{"d_model": 768, "n_head": 6, "activation": "swiglu", "norm_eps": 1e-05, "attn_scale": 0.0884, "bias": "none", "warmup_steps": 393, "schedule": "wsd", "decay_shape": "linear", "final_lr_fraction": 0.0, "seq_len": 1024, "steps": 6346, "dataset": "wikipedia_en"}
MLP neurons of a small language model. Each row is named by its layer, matrix (gate and up: input weights) and neuron, and shows model dimensions 560-655. Each number is 500 + 40 x the weight over its row's rms, rounded and kept within 0 to 999. Numbers have three digits each. A neuron's up and down rows have the sign that makes its largest values positive.
A block is one neuron, or neurons of one layer that tend to fire together. After each block is what it responds to, as a language model described it from the Wikipedia text at the highest values.

L3.gate13:572435518518543513511417506483569498473502468450538466484484496457537477543495544593517499465490492427495535534450508501492537506503534451515546464426480502530496498531541488568479480490531464534545517505464516474508591475490459538525474583456457490474531541520506554522428544479468507511
L3.up13:493531499454472503474468518532491497540463484463481474539540474505438509475471573532487492481544424483567451488524510498489431474445510488490475455566478562625527483488432538505539562480485459435511480516480496558633504555534482480506473556524477558475538468468502514515441457443547534476
L3.gate288:548515518470513510507531390572561476468478541490483488480378398529479430519473488559574517522568520520487540478472494490512495456536492503451522488458498503497522453522461501427548424430501464492529499438496490453463515474505523553456483524473482460420433521497556402485547522494480527411
L3.up288:487522499508525491470576456561541502501465442538486438412462497490502459542468561514494520539548515522484517466492522454513504484489448598444540507498537518506547512512461454457532441541541498502635482433484532458480472488514507458494445538452502526457552528465603481458503481522501562477
Responds to: Early word-piece continuations. Second word-piece after a one- or two-letter word start, mostly after c, C, sc, G, as in sc-r-utiny, C-r-iminal, c-el; sometimes before/after.

L2.gate723:552517497488542476496521445543576527497544508490457422540478456534457450519546554514556584499526456502567517424511539501467499451480460490569528463468529487545456445450457510489569487504490526462485516536497574487556491490518554533498535559480479547443481525517589541463436565468539494486
L2.up723:554519566465473502463559424518515542582434495453395478472489495529488502522522459481533556509531543540514513492594489467487498553515458460537546489507514471482459550427471490529473480449479501565526523474489602533489492460473542496490524491478511490513438540531508551545483513486561518491
L2.gate927:536508560501512505545456417515496501518441522498509425418442427473559466521511506503553515558448511494521507479537523449525518436517502449523489486525569485486536525476482597431563512407529502469510438418530562505428537526425525542481501542515522487429496531497484446497507512504520499491
L2.up927:452475490552522561463512521545510516501508457536496522533564499519427510575493441508500528525509487476536453481519503480467555497509488511449512544534526440515445517551533550553523522484446569446517543527478529527507452513511482481504482478471513478589561542497565545525489529489468500550
L2.gate973:503491517475541537559516419517521378477536491534463552618479495511444476477469508501498504519551599539610492466565460485513558534466482515472512613507496516515459532574524402492431472478513446470511489509502511473487508501476521486541558520464493438477421526555490513447472498468512501560
L2.up973:453501460417471454477519446507584483517495498521496569493540503509500540501547461506486493561525622533565513484541428496502558503510496459538466519550518481485444512521500501445484533534523468476520481451498520476487539541420524489553438474468482488501465501525561511448402518532542501540
L2.gate1262:507506436456549515535499419522494457459586534503510460501421487425519479548530503475519597545550485520494496497460492425473550508501515553509532481460502477532499545461502505529564517489514455495507487535521489492499492474484578493500446478440511456493454498519535363519543494436534485549
L2.up1262:522526478466509487472423437561464508503527478500465459429426456505502504556462493450552470560508490488513502493471516437481538549520491449525433460470536418508463566493508538516562564504509538517447409465463555523515452493431545488554520474482503585487538484525504460481488523495513476551
L2.gate1268:436479544507524430481507525550552429549501471417506469540485503462529554552443471567539491556557492496550537453447496493459449536464514452483544469528494440481445483482568535513500500440539475510495537514522528446480495461466507523475454495502471483587464535486519516498531489486499545466
L2.up1268:497459534450516467510528493521485499517517463490522468493443557516514519508528445494480483531507509569586482542535545507448510525546513436435449460523534430496416553447549526501607508471470585466467447499494569532454482492473476505507562421507468579520491533556484471502586553497603474459
L2.gate1338:485474511512460535560494429455492449541473463525518465426456514535433449509601531556477495487547481475589491423551399487513434490506522493515499398543463545514409500442428586435470465493495509499496502483551514510400546536458505527473468467510472511506438530538487557502515587547549543382
L2.up1338:488490594417503584518515445433473517526469447488472536427529486500467467404571488483526520520490457553503506413588500480487495505604503434526532469527527506453443538525520516551530478457425524533500476493532546519454546550451488499547445462539457460575467475548507511512511529532499475413
L2.gate1395:478522496481526497462490484507546475523509481491533449554423482516488560521577597477537553510504544541566541530485511508618384468461486552494519511496604542455467524530473482463442506563500540532465436516528482515529450504490513485510536569471469530500437520556521518472452519556436525428
L2.up1395:502507566453479493423549499477493508464438499558518501464574494449493503477447501478493505447495505493493491558560475543484480506484476458530471460527428509422522547564511512511495524579457518532520492449525542516518466459499497481537502460527444532504512546550556523435505503475489440492
L2.gate1457:497486514524544482525551532506465578489517492525491512537496482517482483551532641520463510555457508487544552470444538530538470432570511456526500473467482478477475467506581520438496533534502547488484461504579511469520445508449524518430487458487555515506490512496446444406562536559494543469
L2.up1457:489538554495529470479526508468459544492481490479552530532440466428499509532445547583535490578488504487499485474465632526465523502590479427497462474557511484483480556449543475430556505579612588546496462572520509457418452564461503465432516501575505582567493491449492484504527487493486477451
Responds to: Mid-word continuation pieces. Word-piece tokens right after an opening fragment like h, sh, w, k, mostly in foreign names and transliterations, e.g. sh-ame, H-are, Hlö-ð.

L3.gate106:498491464485566504482603518505462495531493479511552443546543488500506564442497477501510513480528481518523547418461489446634478474490463494560494451511524457527470524542560560493576549551570555471505546543563483464465559442489543442475496564531522487446533527518564431505495473410533459463
L3.up106:446450442534502431511501467515477496478494512475513482473471524558504581590565461481524515556482475494550478471524539475460511448559523489471458494496565491489506490468489424453514511441426524456524467504522419570501464543535564465498519512499564493539503483458518513495501498561484577471
L3.gate124:474525490557502495548511486527501554505514436518468470517449433494493485534511480499400596548494543524558547433482486469583456452494524527471552501482561451500492504489517503427533444523547519468507608490509511474493490436523553523466468539539537479542526522520479502511403492520428568525
L3.up124:516563514466494504529504498516520471488487492540497415441524496597494511466508486547564499501507524467505471536496504543438545447491485518493535510517509465503472511528517502452514523514459552461457523530495493465454560521457560530480576507459456586486515495512480475516535551511452488456
Responds to: Mid-word proper-name fragments. Short word-piece tokens inside proper names, often foreign or rare ones in lists and tables, such as She-m, Che-y-enne, Bus-ch.

L4.gate77:448533555459530585478460531478517494479425435433584446533521485501447516489514546592469468539453551457500468497469538504574558589514504445539382471432589529498484518481463470469490466506441503364501550481504458482461488604494515489568387475516474439517493517533497506441555542451544476481
L4.up77:458471590460514550453485461511451434469447408524527529484516467514430539547505496520484491570477539563465499515558536463490535481562529499428479536548520449521498597534488456489482452574465490509503601469503524496435488531459554497479533505522521517547573509516510470505528489544567392517
L4.gate437:493500495541574516514466412488544526436545444500446417538442431471434495543539538462512532506557514497462556491450488525505470476497523450548526475434492449510481482442548488496470406491576492512396490505511485499466583597508511470533512530560499453432530532564519542491501422486505555475
L4.up437:460520469456499486470479482495489486487495476447529477476485478458425523568569502447553514634515536563526488451472583413484437513476559461491536554498519537512544531495503500457492463547484501469486492494486546505565582518471556452524499531517540512436491515508510481473436481457459483518
L4.gate840:485452487554433530548557527572530491469503479365501518537485462485517534517567508508450540554514501458471538486458495456494474505546493467552459545407514464480394459488509493544416470511446532528547592470527474521492592507496537510485519588532468456541493543490462458473543493479551486490
L4.up840:498498483502559538440525536484560529477520486458550394530508463464380531517499521575454488552491553486519524573469556506568478511528496475497472525507513460480516588412487471504487540509474557485485511497482500553482515483458517528523516493555460475510474553521553545511504418526451479446
L4.gate1517:571522492501522506575500436563479488438520525468442420536439490474474524509591491458510488525498549475537503443491524417506531491439474511518463502583535481578465525421465489490558494602502515495544558463504528523529519445466553529507492480531461482480556563604504526510484532546439530529
L4.up1517:408503511477519560458475503462508432420433487479441482500526480532494602522435511529557495515493525470512500492534534488487498561528573502615461521458501537478510470594471480434504502509448513470592502471472502531562582515516530532503417510477508493597491514521499486502534524525498502529
Responds to: Second piece after B. The second word piece of a word split after a short opening fragment, mostly B or b, as in B-erm-uda, B-ug-anda, b-ron-chial.

L2.gate110:551500518502494516446492484479516454464519437458575462459520455455468470507471546486473584494509597477525573477445489511495561436609475515530447542578535582488431514456523448458492501515498514512514555485552482489555504577482459478506433521538558441486511577465459519509438535513452531482
L2.up110:503526518470533513516412475531458549507525500469499535504461505528495536393407476473554454545526509432503488469539473513510481502423480506528504515523492450478538486487503548457520550488509451440618509537523558501526486479519473492507503464566417514525576486542521456436546386454502549580
L2.gate671:462442513483453443514483500451487546473499479565544551497518481535481493548432582487518559547485515501478483508480484572489504537538441465536514490498520491417515441500543537483448509538492506563545592558490503562522494439491501468444506579494527488586562493521483515475446516484579487519
L2.up671:439498487452494486415548530478438481477459467522532474494467433552448503588530458414471489566546533441563494501526505513484472475516492456521451559530503511558506504459535515518512463563511540552538492483527602493530498551415379431438527465516494489558537479473490514491459546443498555548
L2.gate735:477517541434447488530557481445540502556444542535530503467464475460565539480482581517487514509553420484395522527496437462472525492529563503542517516439457517466549498503608480546521544487466469515569474472563476524541500515533516496436436518490522449476493531498478498539469550530487519480
L2.up735:490449486469513484467549459486463589463461456510518527381560507489481531460431541404527530513451473476376515457515484506516470452537499479494477489478505527432563460556460452522480493501413528515556442501472479555454513508458544487455474496517502488523523575539517560519515521536473457486
L2.gate1025:543449523483489502525517475434524525449449498527507579568509476501498436495546444483569456508434480461429493544560472518472498493463463482528483470482505487455477501461470472526541540589514545478430447553507485472481526516562485442517518546490428526458500483518553390463492525542571491489
L2.up1025:462431457522525511587435457495556477460493538508508485603521482480510517516443497534499544525497499448537539531497462474517465434430486495509514564476470563483508460536490542510488489466556512476481476489494508475413577443504437466502474502464448453381504578503503503531554484501487474430
L2.gate1114:497448452453483501475471484495516478505549518533408527423543482418542485384510440452511527502513562546474506513503556488452485509610501424555435518514533564465539532547528422485505522483497480560410465518472531495508486580426600462523487501516474577461584488554493541536430430534546488541
L2.up1114:542455496515454520500446482499571475460442460546449560477510454526491462476548454465543529468577558484502477480456518534490508502495512477622458467542517558565494464481469447463456503515545442518489550549488545490552541482432499480513499527452475531573439513553553486529515491553487438474
L2.gate1387:575480493498502556462483513478515480451553549537470531539479507469488453459444499482450504481514483520493521440489561500540473489504483507536472462480464535470464453543505559495504532470517504514531500560513475507474515483511531452539413494547477554517485464474508474511468438486454508562
L2.up1387:585453516438529537442534538524516547505519524505476531549488553487517502494510398494452461522466548515488529492480561530557460553531487440525460476460456495432451522552555443519488555504495527523479514605491553499551506565522534476535490401485509547549466495481466450537467510502444468487
L2.gate1510:484444501505495529516529453527529492420481566463433527477447523553502433535502487493453579494552514450476501510488486549510487458565487515528515470530500560454469537412532544574474484472517546473564520522555462475519562415465409498523478558517415530520496499493494525573585579457475566465
L2.up1510:463472476478492499474497366492536478389421496492477540566516460483477546504470461470537552498491473470518450478462504482484500494476487448513471567523513518473432502549485443447457512511535557504552562540507524474552508522513552451417456502521475494461543515499573522466429504498478522569
L2.gate1685:457487539436506496502500550507546539503449503481521459581474431477489572530573490484532416533552523471559526472490527505479482484542537433529400468531515572504503429498499501444547446442522496535522527466519527500512501553445442478521467415508520449499486518484529428490473451467492496432
L2.up1685:493505476436496573477545437490524523613458551467504529577476421466473546465480459544460496494444488508505511468457558522523542478450456537447507504480489467473500484499469498528499490461548483572464543487543518551434480575567575520478491505534577459476546542474483552482518450480486544539
Responds to: Decade and period endings. The "s" closing decade expressions like 1950s or late 1890s, plus century and year pieces ("th", "94"), with weak hits on plural endings.

L3.gate936:559561526493516559629453496491521489501507537423507446507467511487539505510495528607581469448573480537587523487583488496468493498503472430510509471440480464515490462500465543479564419520491466538489488542478496500482504467524565485562546509452444553470453492574556501534452478494536526435
L3.up936:540576535474500526536440562476589487523477473467582532493497613509568503438512454473507457495557488544492464494568537507450501480479491483477512473416491486533476484443535509533530462541438474500556484486523484482571472533542514549537518506435471485464461551530479499506595447565544534442
L3.gate1777:494493496504539514476505516548568522525513518469517460425470489513498486560489463541530535514567526498487486495483500493521497493486468433477536423463407535511497444488462478498454478515511513603496521429504473453475496422493507535503458563521473493410504511489528559471480468514455560492
L3.up1777:465540486551513467460544549546434504502522477517537504419481466501526468536409479424463474553555508533489503444355501437494506517538499464557523462518533509575428547486547391501457594489436480558460565445508470581473440498446476503567464501548560489551511459487517507473599425542552522524
Responds to: Token after lone initial. The word piece or slash immediately after a single split-off capital letter, as in T-id-ewater, T-usc-aloosa, N/A, F/O, 7/10.

L2.gate135:507470530444494569494496392481552430464504456523470478433463509541429505434486565532508578485503518497503493506479457519513472401470497483487484417514497524476494464450487508465453459431522520469566467502508491482517468471464517524459519562471478525427509493494549544548529504550454513479
L2.up135:560523449589505494469484595564551481567497547530535476454485547487500541602492519454499528472519509510503538562456439489545539528490509462466477548493469478509476457496530406493564508545486497494497504432534446553571441573517499509491524520489553455521498507472404495541441503440472454543
L2.gate222:560503457523472534526476463534474460474483504474520443521487458548482450584603511580532496440498480479473584449504550465509506494440525549453485454520534504601483532450499522425466482515533528504508516507478417488488574501499518519522498555496532490489519492533525461496501489433520586522
L2.up222:523576460586520507509453474514521514480588521476483447481545480460543500496470445473504582438521543570499449414487490523522552506529471473536563506486434496468522531493455527429510479434554544463456496451431493521572486480525462504537450485633539561492412528438506492513380495517414480511
L2.gate305:519484487452540503487508379561561407503462497474471392498467439483489531541472480519518510510495517534508511439535514448517486369544506426483496456495546495542494503491465515501514466459587532492491481472508526426502498513492484443486456531486504478379528534498496460509438495458491521470
L2.up305:503476489501456515453516519558614538432549465485487438435455493576591498466477419504455568477500481516539503516481448496491554488490549502515523478466529476502479480539454494491520484473575465481548470531465432578556532503517554477530507464523518495464573476436566479542442543451539544419
L2.gate394:535522537472491500496479443554552502514490530473491495480489493531406476544575505504572595444548469476572524487500492499540486501497580522513515463458452504509487537457430572464473449464543465427521522460507492519475490527469601545496536501541531500468508498553485542541517510504473482524
L2.up394:499502471522484450472480455462470533497506560484545456506492517504480495476491464497551511493484488468513496538463478440504516435463493512470484545502542461563469442509503481454507524489458467519489498483470497447464477523482466486483519503480531584529494437513521540470544555447477561514
L2.gate1471:521544465529514472495499523543495444479490530547463458473492497557575527485570526522442515416584550521526496532467519534501501430462429499481507426495482587568468434465485505506433547423521453487540562462504458428534514490568429507554413472504486468419474484532500556517467506531433525467
L2.up1471:513526499527464441462501506491517503501560555534467470497514428536556549464498522550435490464532437559515443544582412544465531459528493515473527413514466494561514475506500527532435530433480428480521499465464470427564524511566483526559469505488519469470495513505575486576490477550528514440
L2.gate1718:592433560536486470496452505451513522484520497482455478444528489533559510481530417513520571435507506527451505493512509535479562372536480492507554467515443508541439520513395545509533471449509510539452507472466503506526513508485545496579541412601568553442481535507466498515431456525546480509
L2.up1718:561579516488483524449457391544563533505509499501512434442430469508480496502558488519609516481520533522485529417539582499512493471513509501497505465514460472523481551529425499466492491479526520472536473439486461463527541500508485497545466574556532500416501479476491495466523462522463512461
L2.gate1720:513543463546492565479502535496477526486488562506517429520576513511537465460434469456546502475515466439541504414458521585539436507492496496484448516507523535544451443453547518504491476475425461462515578486489451557542474495495493466530587471486469503417471464537515490466475502490551498476
L2.up1720:432514495510504459496493534449484494507343467555512389428572480497489556546491475467545523480484503515464501414505553456509478482527517527474475522496543533526538480480494425470477451526477494494534592552491533493482519481492533479504502510513517530465503483551566459490496483416567570463
L2.gate1769:529475491569541519551496438562485438511520492441489452456431494492531467515543537518483520448588525485556568474479474503506412483506471537464464513508507488503459488370482547527543426421457511476504449488492482571412491506482526551575476509456538579456506538516534473593448522501488506442
L2.up1769:466561465532451486471454459503497437587486514529597507452494512491486543525549459449466521452531498514552579466530557487486471461485540417465481466531605533519459504463528524521532458443492420593483470538471415516568508505577521454471561506542441545495509514523550560553527497509519515440
Responds to: Mid-abbreviation separators. Separator or continuation tokens right after a single capital letter or digit, like the slash in N/A, F/O, C/30, and O'Reilly, M-1, 0–0 in tables.

L2.gate127:507505542511474544455488471497530459493525471529483533520504468431444485423560468511604489560543572501445490485548504520519474399517533471425502553547484493531496520533510535564506530483523480548517513504473477478500532528412491492545517436460405453519556491521493485488423363541434543502
L2.up127:461496517476524463471472438537595552506456519483465537529491429442525563499516473510536550507429534563466445492522520446531466449466469500516504477531488444509488522486389492552483499605517544497477502500443487456450508453505591445437532535498476512520465476517562467492481518506498500470
L2.gate157:522545480491475505549504477481487519568498516496517459514443421467449421486486544541501462489525424496520552456516457577487432482498544489505532497491494478546536477489478529545508417445460510518547546506484491542445471499554514526448500576530527455520441578552542513521553537462534490488
L2.up157:424493478500439492494517567462492560598529525504490479540487467431504437505476545500514420506470467531555502479494434526497472534505495558516479486557504493537553501417461555523551435514392513516473511525461578565448460483484590495454574492483493534451483520455500493561559520501560522513
L2.gate326:583487476482529590490455489477531497446450474560486445482474457492514508520505462530514423468516518476538566472534536544472502479492545441519487528464518505494523479476520521539448443497464533533579557478531450487452529574491484489492451495508535458507551479462523473495441506541435526495
L2.up326:521453451454474534572569402515554545501550488475480509490515484497505485582531501454477521494496435481503488497495513576496512448565419503507460460508550516466521536466420552562485456495501477536448526563503439505494561492423496509446526535486530493501570501493482548544520503540485473446
L2.gate451:445438468535483507545563456506498453451499457496536495481518443508446496597533510514547501454475518501489444421511500499500488446534556536481500526507540529527451439490373552494543436553503537462509591454467435478449551455476579541517548485462525463496490528470456425467521464494517488545
L2.up451:498507555552483477420548485514555529518490427492461470459554493519519483606571552465476456538509502592504452439554496506492515599551533554469509409470501515510532511536465557540551515490483427450491478421479469523474480487484472491504574546554556521481488419529446499537483499568485508512
L2.gate821:520451462485495510542463413557542501494521544485442496423485513567448455513570455525510515482462516513499505465508419487533483415488503450446476459490483553496469485555490577543486481548550530457482530491501429487492483487531484526520509584482519455487496499576494461498447486596521502444
L2.up821:445522539533504585564482536488500520564541569522526533510496533413482436468443577585537499548480513490517505445506555479495513472470515512461492621524459435484520495412511501436474456481524551461558451438497596502482472467442494548503481416482482458502480547434477507524547475483517457480
L2.gate826:503480535493496545521533413450540503488456534506503480564462505453451444461489503523499522496431500496464497463539489514460510503418511519434564456527492487485520476569526545510444532472541444534512492536487465488358497391502518500434469469517468439542536528525521448512537490512530488476
L2.up826:463454551473398518498476419514509565526438482493508505486468481528479468487438529512521435523494516559508454461491499509487496488463524455419455509570511495577477473514546524508488557460533506587520491541462510464439527486499519525445495449521548468489570487481578415486518544498565537429
L2.gate1071:567515499552517590509495412497522498455487457470475441469505474528501538549499453522557550475558525507511531432515519403533486434475539534476544511524513465541436536474500548492572478450496521464528520508482459492545497435508573529539480600482538516435462520518523500534450437472520473450
L2.up1071:528554495611475490512479443499546480574495507533397507554474486527508568491522449510483571459574498488492485450441545446538542505404483479519490498439445462562446510529515572413537445514524492490510475446537449475501552504463507514543474492591513557512459503506489542441473494489489575553
L2.gate1505:489515444554499513540493479537481434499468519486507436495496446470459574519526531482488498494568476471537538469481501520550429474461553439491520569516508534566458476435481507440528432457552485520497525487574501482433591441462499503522465575455496478488466504487551570507508493488475581497
L2.up1505:558532519536458487450512534500461467510507506523462486536524505532482599514494473409529523542478502479457520461480475477559481493485529537511450545506485555504545541567462456532544514512466491492541510510491456425488487467495515485540409575494466539519502485491555522456495494518511531517
Responds to: Mid-word name fragments. Short word pieces right after an initial capital-letter chunk, mostly inside split proper names such as Kl-u-ivert, Cro-s-by, Bl-as-io, and sometimes ordinary words like ref-us-al or c-ris-es.

L4.gate481:576442533476543448479522495432473505484498578534583484585431448512511566469510495497481452466512489511577539504492566534533484581513474504524465512451455500500465486494551560467505468546535553523441469504514456479503496538468456485559474486500470438506489534468593528479489464496462556458
L4.up481:502458559407452454496519414448498468508452433497509469490522460518589467469446537558575478515493533515535496440511502470506573491580450514489496509519441519472488543605522524613543485491524519516480482402507503502606509520468470461506467511590483549533528512531486472421427503458460492494
L4.gate1937:504539557539493477563543534443446541522517484539462534481512540511518460549557589466427463496528446553465491484556497462513466499495465559498562485544448507492549476499472540564576431554495551472473482551474391455506490460441454556499512497664515506595485520470472605541468452525532400486
L4.up1937:407481507535459459484551500502533473510448470490490478488498550466546510542427460421549488588422439509507485484546574477497506508484446559504494511460467508478389528526566562586514471568539526501518560482465486468536463508467557541491451501540506485513524533569522497429439527465511455552
L4.gate1995:536530502535518523600523556514481513455493560502500480526536473510515414505536495537471502486517487566494516487520519558503515547576516481484526512535452575501491544564516503582601418468439432488530489552493519526508542515485535519538533546548495518507497533553549483473510498451433487436
L4.up1995:458478451518466491503576483408525467483479486504562542587527529485546553487467555483479553434478384501514521465429499525467510519470457472528566517574475544542503466502502460556495466570516460509482447504520432487528497526525493514455498488515512461439521511461498472509470444458460535431
L4.gate2025:495428477511514515501534455477522403547427579438518506578517516475548510511513464485477535479508449474493550486488560493495522491460481499514509518446454518486449529537549578500532456545566501533544515473557491453534524518553519491476453497559444506474529565539534534489491482514438499504
L4.up2025:485455489466511505491521518460518446478503528592554517540473559454469519515560486494510541476543481475465537497542444498508454502518470549476487570465432575480511483479454518495556511500570571506457474492496473534558516479487501487549486454504444503446551547490490478444480479433414520568
Responds to: Number-ending digit pieces. Final digit piece or suffix closing a multi-token number, year or decade, often in tables or date ranges, such as 19|1, 18|01, 1960|s, 19th century.

L4.gate391:436527483579478460493513494546513499498514455508526473457524571516421521487448541581502559505489474511437547532485542504479467487481497458494484447512521502657454539437464459485451476476505576603449541529501476457465485514502542525509466464470533516456462474455557590541480514498483570429
L4.up391:523505483511506528505469516431498532530496446461534464450472460492517454574527504475435521578489495474490539464486528499498520445569508527501599551468490510477562471502484479492575460511440590419498433483572511570438539427470487559557518548490486540432563537532490491441548487531503479488
L4.gate679:541482420456483479487538498558533496462546515474499497446485476561540504553489552562552505545433484484438517452479515530585478495542460542497483451475542579530497501461506466395509494450447471524491519494478535492465504448446518487563516515462581460520478547474514565543543431535468471455
L4.up679:449484487476526472487573545477453554456521437485491533432556479439530419480469537475497493460534564494464481480495538524537475486534458494550442536543504536540451518532508482400452506499466508558489540510522571433502484567521502478593531520501479563478479452508530506490514438534488508473
L4.gate904:530479504504496479499440494444544521478527409529500483395549459527511403492480530499475468449575459440488462472520496493526534431560533520529439528581528582462443572405504476481489465592505517529422513565593501500523547471475513471511445536479492516557514471464451593487473509572547534439
L4.up904:515505540444514471523491511527546569440543452456440500479527476531521490506488417560554469476487531560542487444555508499500558495514505557464501541461516460510455495435550518467483495535645535486479547556465492481498437495469559531549464519534489443485504505514489493474431531528582538455
L4.gate1453:498520434439503488540504465494520501527508532519475455503408476489595544474527548508509485442549531555535496492482494501444466479478443484505510503429479571449445545482490536530487533440471440514446416473481514474515445480508517464504546516520451521529463493487544619450464533512428490461
L4.up1453:446512518453493450473486495579446492547516457543504490501476526515494548477457497561481545524484537525539507518455424505528506480488485529424482520497508475517486511464586523448527475550489537537509498507475453550478394550467544500522469470446500491500453452497466536398581558419513557442
Responds to: Second piece after "p". Word-internal pieces right after a lone starting letter, mostly "p" (p-icnic, p-ine, p-endulum, p-unk), also f/b; occasionally table "|" separators.

L4.gate1196:549503444537502541528556503555539459530524519500501519536507460473486453516471555470503512494551523467488552389472468488504536522420503564440517454507558539510522459474459530556482529488478594462513540515551521526465487493451489440513531478463539422501487569527461526559518556470568558505
L4.up1196:555463523518508507499577569521508531513528521496505497479466469529485442545472598493461470495526481522571529543469504502479495519550560526474515470496547524496474499488419473575538493500397531436484416502494555554533468527477461494524574422497478500468456499584427542561482545466522478496
L4.gate1702:503489456502565563501540468512585464557514511546547476572467453507545481486503513482550467497508487492571531402501514496536487472530518515503500444436513466511509489398469447555543405533523478516466511524490484508436493495488562440549560556475552450507494563478499487533554533483535502499
L4.up1702:485495502482610483487543467494543506556514477517503520490483521468515473552525499458532410522520508508425541446505535476553475378561483504454512481473531428532537547497448495529549491418484485546452490528553520492489572462511600483396500541510517536517560520504518476500507541502510483442
L4.gate1808:455522462435508528518469458553482423501477511436525460480504510493554523537482499444524549520507461512536537511498462544588463539541587476535469502466548550526469546463552564493431485467512482443541460484515503516466536455498550491509477503503553499460490492537465507536474417525553502511
L4.up1808:408496510435506494470489527536480540499478461480488491515517502519547440522432518445476503516501455470500529510553465495517513570512596470497538538497542503533497607514559486528466466522483508490530442520508540443487530541506556493470485509547533522495536541526524503488448461510572455467
L4.gate1894:535405569493597520484493455549554451509541466521479483517503563422470511464546547531466501475575484472549539398507463485491444516504537543496524490481441514431383528385514495507520489481531458449499516506550510487495482545527486585546460503519488480463451471539408506504454463486485513550
L4.up1894:600441493450546480517533484477578491507583520504439556573509581548510505531449522505630480477586554482529492480509460514508482506481497551485523513452512478523460548492551496569462497539521480487480495490495501500472506515508525556425533429497498547507509451568474529518530535475457478560
Responds to: Mid-word name fragments. Short word-piece fragments right after an opening H, Sh, Y or similar piece, mostly in foreign personal or place names (Ham-m, Sh-ido, Ham-ad-an).

L3.gate543:500519481512508509518543549505554509476561485538497568571472526521523495569609483429463443541526577499578483483480524461512510520501519567503518536501548507514471561417470567537507485480512553524577569522498482507519482471453450477512434537488511504536501484467555464562434545471472477478
L3.up543:525491540508446485452497542420548493502506584531481521581555487493514505579544478563527401487440497499553503493488491428476498532435504466583421506539519488519522469514507571499522501498616445468553571504510567587498546458532424456499528531400464517480409512496463543429534616532508511564
L3.gate1279:468478489556481529470461513501518540455509553493524518499505415514567491467425536521539439497533472531513526480526516573478526544477548504491415401517428504536498482499571583490481541505478506434569480486461526478462426469456519504500521463525420502453450514542517445494484481446480512512
L3.up1279:432485498523403446523554478595475526520572552501551514506394459483499502457437515472500540488529530490503466480503481526527504523439480505489538407454458481498474492508492461473453602577506489480494551483522560499540466442486533447507450454516485524567528498516470440464466570539542487511
Responds to: Decade plural "s". Mainly the "s" closing a decade after a year such as 1920, 1980, 1990 ("During the 1970s"); weaker on mid-word pieces like almhouses, apophyses.